From a checkpoint of a small transformer trained on Wikipedia.
Architecture: RMSNorm before each block, rotary positions, no biases in attention or MLP.
Training: a variant of Muon for these matrices, 1276M tokens, 4868 steps.
MLP neurons of a small language model. Each row is named by its layer, matrix (gate and up: input weights) and neuron, and shows model dimensions 48-303. Each number is 128 + 32 x the weight over its row's rms, rounded and kept within 0 to 255. Numbers have three digits each. A neuron's up and down rows have the sign that makes its largest values positive.
After each neuron's rows, "fires in" lists the words (lower case) most often at its 100 highest values on Wikipedia text that the model never trained on.

L9.gate1170:127090138130097149120082137184132107122107130081171122164182164134141121114101131157110110161087149158148105114163119121178084144154125094168135163128113113075127182078127086184080201132124147080184142133138157107127091107086149097044134095158143122144137140139109177147148100161098131133151139123110154109141099109130098080184182143116131080115140189092122132178102159093096129195121173132152177112117164163094198159117169118190102141125101136189146176146094186139113137127207098143057140109097149170135082091164058144089091168177076103127135130159091107131139154095138099134061191070162127129124155136124185106159105120132130155085141155167094141153104128155111123151133114091131156049042049129153076083095164138104101109089141143168167128141156178092111131212169081
L9.up1170:118083121110153135140144137150111130132078124085135121099100128098114131169142114177148128084154109131080183167154144148090157080164086084111139128174136111154094166202145086150098105161159141170170146113097138134159121181112115128136126060123167154153080123133089128151179099110145156172107097179096078110153115139104194115145146105130189170166088191163128115118120087089099131072121138061164147099149113144198142180146108136053083070186145132161132121147124049141193096113126132058149120120131215148157134103137217134092135156191129106163125127110085133122091138225144114122162120144053151124145191106165140105149178133112080132126184076173119094154134103119083164170141158148153116153151136147161137093130129123113092138128101138080125152179120116092122082139093079
fires in: "the", "competed"

L6.gate1206:133136133176134096197085131140178154138124216155115151094186163122079134142162093145137107154162117157171139132074162170160095130095099126131105083113115093160145155112128141110130123141078081151140122163165170131075160168132158156138129096061153087146172134164158127153045212121047123156100141124165106112111118162084127051090131114145105104085180108143128189075131133096094119178065149149146113196088103135126090115190180110052185168174095126087128119117131106121099127128166156161113068140147133097167132159085115135121139139153138125154194081174154146146119077114075135150156170132143204150133107076123171152168153119166130111066153123116128104138113083164136083121159106146086082140117099123200139147129123154100058096124142109134160147121083145199163177134127083
L6.up1206:154180108127153103129098077150121038147123188103166146177112175138135082140128034110111118140126118087132158147090107153104102141132143114078126062106138150128122100120107101032149128178116111121107097149133124078102097113164142139082163118104098079082058105104137155178149131149074086096160115097108157109083103122087151164056133172175099099134115096198112124165153122089044103117129175068104135105117052107136103138162119089170129100148116139142139150112117128119069109146099122154112173171146097085114099121142165150104132152184170125158128143096090157089116122162087136155127163106151131136130157134130147233134136187121043135170123100097149121156143110122122198167132093094158123172126110131138148102073101106158135138182094108162078083161153183136109116098063133
fires in: "the", "ones", "picture", "heart"

L5.gate496:102089167186147061117063087160152143139130099121135139165112175102135097127105148136086123108123153096139062120208140109122188114134105105132124136140069098142172159149130147155108087082081108130104131164102164158099099150160119138178115127109153173125166148089146166124093099111156162115099138098121112126121109098094082159105129141173108049062150123052149137125146101092110120121102130148099132150097139111122115189096135074144149130087114136074051042120099113101146160099093117086087082166131135160127140132130159130135172096095075123107051112098132160186135104205099162094117169141174120108172140124160035121122135043060133081189118053138181145202114163146145096122130105126190127169109108138170124060161146156073148079145123186101124100129122165098116123098159139
L5.up496:060141110145112178173174135204181119101143148130139146120160150130182125145099128112114127114109151118178118121206101132067214117067116122156148099070128129126182132118135148216142095105123081112082140125099160074097126096090069132177128149083107146102137136147127112146151093139110080081136091159189074135090137141105205182100147171149141136109186104086183036183118154088146123106133117132173062157148144131094165082124108121112097095158115114134105085111107137089157145097140110122083088164127100147100160100155160109167151054115090111107115127090181091135168092102105181122072176051145194108095137123130080114114104137084077133082100114124141139111124101114141114204114140144194102175130150073113172137160174156125140126095202116135073097068095102083139123146133135
fires in: "a", "his", "an", "their"

L7.gate188:086150152171120157111173108176135137187114123120119112131163131158145086136136172075122099147144178133142121105115139124102117110109124108211157129066106088105123089125121129127143121107110167153092096097129159088107108096112081137146130188128090128057094096145140152157080111136160111114086115130123125082186093183156129115205109096094106154146175142148181143111174080101129175186097098113130169151140089166139143067070143080116115114118137113119092172062150116107108095100145131136137143175078086143086133098147120068104140108155136148133108127128127060156088156113141107098167089155108169097153151084083127089098112112135090090122188139109061130159118130097066151173052167097098121085095159159116054180140124136097113204142105101131092114117104189090112116139123144
L7.up188:116131156074130090139147066198152121166092146136159129166116084145188117137153131105179155156137162133126164175157145120151070124136142137096139084153197139098110111115058129139079077155136147102113141077109165132150181133147080098159112112153127158135066120158170056142136083128048080134183144164147073169127101151144107103131154104087148121156175043151129143090143121126183201152126066145150137037155151068133108128107158120129123169112083120116076159125146105114116143107155102130128091133172122123140140133143085137100168115116053123061110106164168142184150159100105126132152085113121132146115106136118168092170086101139069127156121150153132046046125068106132104110077155140101051180125126162127115134133175192095113088165146127177127101142188155099134147109059133
fires in: "or", "and"

L9.gate419:166164126082099128176105169131159119162122079125103144168114154124137158078131154106130114083083164100065068128137099119087105114103069128171143141109149131155108107127132091158063180160108089092148108104109100093136134161091156072242181154079112107093154107152096131157075130142127176168150134098098102172170093171123097116107078156155134127104143075179144132116165148129086145158126149121129209127166119139078107087091151105117115081131138068129112068089103194157149113122062103137098135107138156145163075188124164138169137065161157125102083125185134093061181133138117118183184106137112141112133129173201143091143165148148139118107145162127135141072134099101123097092151208126124153175176098119153138175151141110175170108113090118084086175060174152146054105129108153
L9.up419:110092075161141177119123129148174093120158163126139136141094150124140160153101079107138123161075162125136147108070127124113055186101129128147141062145149150175093104116153146184154112150182139152114168070138109178162098168148089047135143135142142138067082141163089112080103137129078134138115101094108144107140101125126140210199075133210105155151168101131098124198172129092132128141076102132115144113129155146120156125081207147139083094190146139130086106153148127149145114111116095165151113142114085126114122136132116149158132108144134146038086120091101064097080049109112148122129127103167119101135167159120130069185168138181109136119134144122150138110111073078106111117161137125077148183170100094098103099143124152125170136078108148122135130163150129206130187146100135
fires in: "and", "or"

L9.gate529:159140189136036160082203132123129114123083080109147127150153117075160092131107133109172116102161147094104103125117147151125099064132160136153097134148117150137108131082111132126104157179096105123191122116124140097132183123155148153143123104154152119143112086103110165125088106125108109136112130102157135156159155082154158163152171172120166157087089123067137119180108064177104113077151119101129166093137108098166136129123120107087053074120123142150198096095071130114134153113175171136086129071145110149157140165138130154132152105180117138194118108093082099126165120151173093112133132174121204140094174132143152118154078159158190098106099165146133143132126088113183089095136079109155148154093153098092106118166104155172114205164116113116141097080093138103106144174164124
L9.up529:149130046091149091158162102180101137122091079151086102127067149127091100136123142126135095143140163126137143096107068119096104079115115152124188131201131204089120098100157092069136078181135103129103147093073156126161087172074122149156134125115173193148158108143139109101138129143088111138121138121153113141066112097095126095121083186149151142206152126059128111118107121112096109162123124189162130150140128109094140079134113148201114207179082121141064140097118113121119155092069113090101144116100131143128166190169178058099127063146086166177122113132132080149131101098135146149176131146138125104183133149168073061100126158186130171182102097132157108113121110115143175132149135168169125140108133084123117132162119174097077123117186119107147167128163119169075154138067103
fires in: "the", "several", "ukrainian"

L7.gate57:114144208120175132166123161173112148147127110161078180145149093153069125140155157163189121107149152137100173089140131098121165144104070080121140145143149149159153132098151138085075123126048107121147140159091137159094096074098159132140121126125157143119093102124118216065066115167139103083158180065095125140093113111186182132222169079094136124131120092062127122154167116187095115149125097205194131094117134159180145158129022153153171114050144148091112130122134087099136142053127122111158149143109120120129094095137159102115088079161085117119138108120108126111116138128085088154113092074123091132088123102144104171106124097172075134139078078110097133102057126099123069110126134095144118143162128112146160123106077123117147152131159108176138066131120134110082149167137139
L7.up57:029173101119103109106170108153149141155115109068103058123118088110139170121171084161133119099190137055115136162132091121136090168121161151127124128137051115066147131142105145217139139099146065180143146129129115134071136085096119117124105096057117135106092139055110163102083130064148108138076057091157081115154189170109166116096103156117103152155115205156128128089121147116133107149113079138157154147133138123159113138092146124130142121098154101059141121148170134102142142133124114112143161161153128138159111126121131133129119179064063097120133116123106108132169129087140117049099088191081137111129126204150169128122166117140129163123126126142100082150165097111086125146163138166118084092165124140131129139130113205120098167111187152154121165134144173135158075117198062
fires in: "of", "the"

L9.gate448:092121150154085120119094178117160130184189169126120057112120122125154115146127159111147131134122074100100133085138127128156172153110091131172112097110103105096101138124175109169198091076149113086067085158159130092054115164136169096201169155157115100119128117118130117061102103130106112065156165083133174154104077131136155150144151161106155103168132116109134183217179081175134145148155190105151084173174186093061189146146156131169087060097109166109075145154127148140139074130154096118100112096194140090134134097130168099119126139136105104124127093155165149178098091169123124144139130094155126126117060147099107096195156114172093135083092091174150135155141046134083133141143147114146084196126127136108073091143149144114119154103138157158095180132111089096081145137102149
L9.up448:127063126154180146132145182099142174140142099155091133132139131174127084067161163136128134110145159098147132103158133140150175052125153161160167125179180129088156101097084126158139159141141129064145102158161113188125131116120197145183126153095113170096168173109179143113072145139119106114079074126176104158114135108153164149150124091131158104130152149151178153145158136086148095140116130129073131171160103177109052119127109122147108155133093163156102116147113157108131177161150061092141146150122137099153122190077148083151121143135136091165143127080132109031134185128109144197143106143132163140090120126139149136098102084114130109109113143078142131170078078138115193107070176049143087131098099155107164102117087147174108166115120109151121194058112115171115167079169113
fires in: "a"

L2.gate747:161061146201160087133172175136151120102128174155140113119161099083168116127184117068123151206169111167142067112072140128160139123184166129079105176114151127088099133166127173128102118120122156107158098149115178127124134123128115165097049112120125124138087079115123105154082061126147108127165154150138132119183102137140082129112040135133135129102127127190154097140165172106067147114084141103099179087079156142123127191172114149103212080132159117101125182072104157132161128074177115104157077135141133154134089128069134124133124114100182092056125098103157199162120087090128092110100096083166113118137081096104138131111175095073112122130143159104133149181182157158119142127155145109128122129143125125155135089135167087073138125121089171153144164119119167125142146174057128
L2.up747:133154064107113180103142115145066139109120098111122100120107109125150099093188103095150098150138135172117097070104090105162121144132137073162136147113102173105177065142120092123152144151170128131157102160084086092155120182194097158114052091144178090132142079132101116154138096110106077134154065135146121175119146231101091143123128141168100164134182114167208143146161116107115128117148099119141092104089095158132149145097060176172152169121149133194153070123103135112123147119138105056116143117126177115175177221164075117153140071164106153101161120173103109150115108102118104099094084130130044107124135127182147162076123128096118153082172105133114118142079151148129161119143149192109078150132126052134184114187121171129092095136123159076103137101144197140149125130108099
fires in: "of", "vocals", "colors", "colorado", "jazz", "birmingham"

L7.gate870:103142154068118103137107147132169100142105156191074090134091112115117118150139118127163177137082178135152142092137175176134123152132111069149190150139151108088182130128140125130076160110147168155119182107054155126134059147146090144154153131090166127148159092152139132094122123125183118131129133081103145129125114116153111115170108120148209090151142115119140137170165069067121072143123100111180124153137124170179116133054124090094163126151158136077085123165091136074150187148098115145157171146099036179122122142153143147120128140152111114192196131074052168144062100126114132114080142130099133159123164095175195141085156164140122129116080098144132112139155128099060102148128085145136039144111102118141162116178183128059174162191132133114132128139110139172119173126066152
L7.up870:101138163135196115131132133160111148209119097054137191118093123121102169155089117101092105111123148118119135120092168166149100169176132165189115160105095154085184141121092138135117165133129091140113119141175089190199131145121109126128091055062180173078067055146153127111062074113112138050115122127155151154135069063120183107139079084153101096163165128107107091099150173085142189154173136131110127119102146132092117174170145156093145082123131155033090102128076138087105142157114144116145137137149141121148156107133120073153184108168165150144081072122146116149132127119123163113176126115119109111133129085104151095126194142125086136101091108105085090135122151104129106127104142141117087141180112071047083143123077145088143130129096146147108119121127175142083124083166087
fires in: "and", "of", "theatre"

L9.gate252:091144152126132193162186127093158106154132152120104152169162155090135134126142062135106158098099142137146164118101136152142141098058175086164150108118135148143087106091103085143162132196118111116096120160167158134158116139158099098090128138136123119163148030142121112149134095145123093147091157102147110096083108142149056191117168122092117068134158178091117148138153128103166083084182160089144146202132044162137169134120104135107142142132164149145103155162152131117134120080181096115100169162171118163116129127142124120103135190152157117121073133120172104077110102133137134137120062110106132089145074061106213099123146129160121139131124143093059145089158058077214170132097149091094124089201114108111118088155086093114088104080156152179102187127148137131129096129111113
L9.up252:106126086152066138136105121127090108159106160137179129117161109087068046124122199123119146140139143089151100134183143118077134111172157147072121135131119132085101152161088163193119124106120110148130105107113130115136111063192165137121147090173143161096100125111206127168148127141048178098145093094143055110116111133135108137138150133135080135187116090156164161115140114094138114115101136173159169166110139094133153189170121138093077100089161165118125132157070135132106097166167100100125121144140129104135129130161142196173122137105142170164129138123099127117084122139145066144084109133104155158086132136114118131129069057173099103122173120203159125140128172089124162130171107179113159154161126157088102134152131062112093160168155202098191173160124173117110099057185128
fires in: "was", "were", "had", "been", "the"

L7.gate154:110127089180156136149103181158129079111154123195085126138145118084131174111139163194143115170068119193120131155137117158131107136145133191136170153135168133117141052154154115114096193096162082096069057081154138133084068150086101134132101129135113200146134092174084186150184085116126114143127135133161125194135148136163066140170086098148164152083208123118135105136171133080108121125085158142138158137147136130114151102162099153145123137150187108188137133136135163128154172074091112172135111152113126154124152163123168055119053177159181041080111149122117109132184103143100137119154173155144116106150166128141167150201094111168062187085155114148089152119169182123104146128124080154150135142185152154148132146072166073107112074142166138140112134171122159169111161157123100
L7.up154:201107120119068152152152066123124087188050132230150126159233162127090132125112093135123143089096124109179129126098156123131136139129152072108098150067150123052170123143109055110061124151109144118114157146124101136146121124080143161149141138115135077130135062086146105096104118054067061123100055125116148135142106131116139136158085099095085135175135117178061111144116102115124126136145106157127143115189118140113108086131097161167202082113116092137130117092119132138091100143141184109150121051124148147178164122064140132150112100111109079144159061126142156125111093097109177096111135147148097138111141133140143160101096102133112139104121108213095142111127086138123130132114148071182087094109079112133175120097124179099142094134204168097125161126104162082165102064132125
fires in: "of", "to"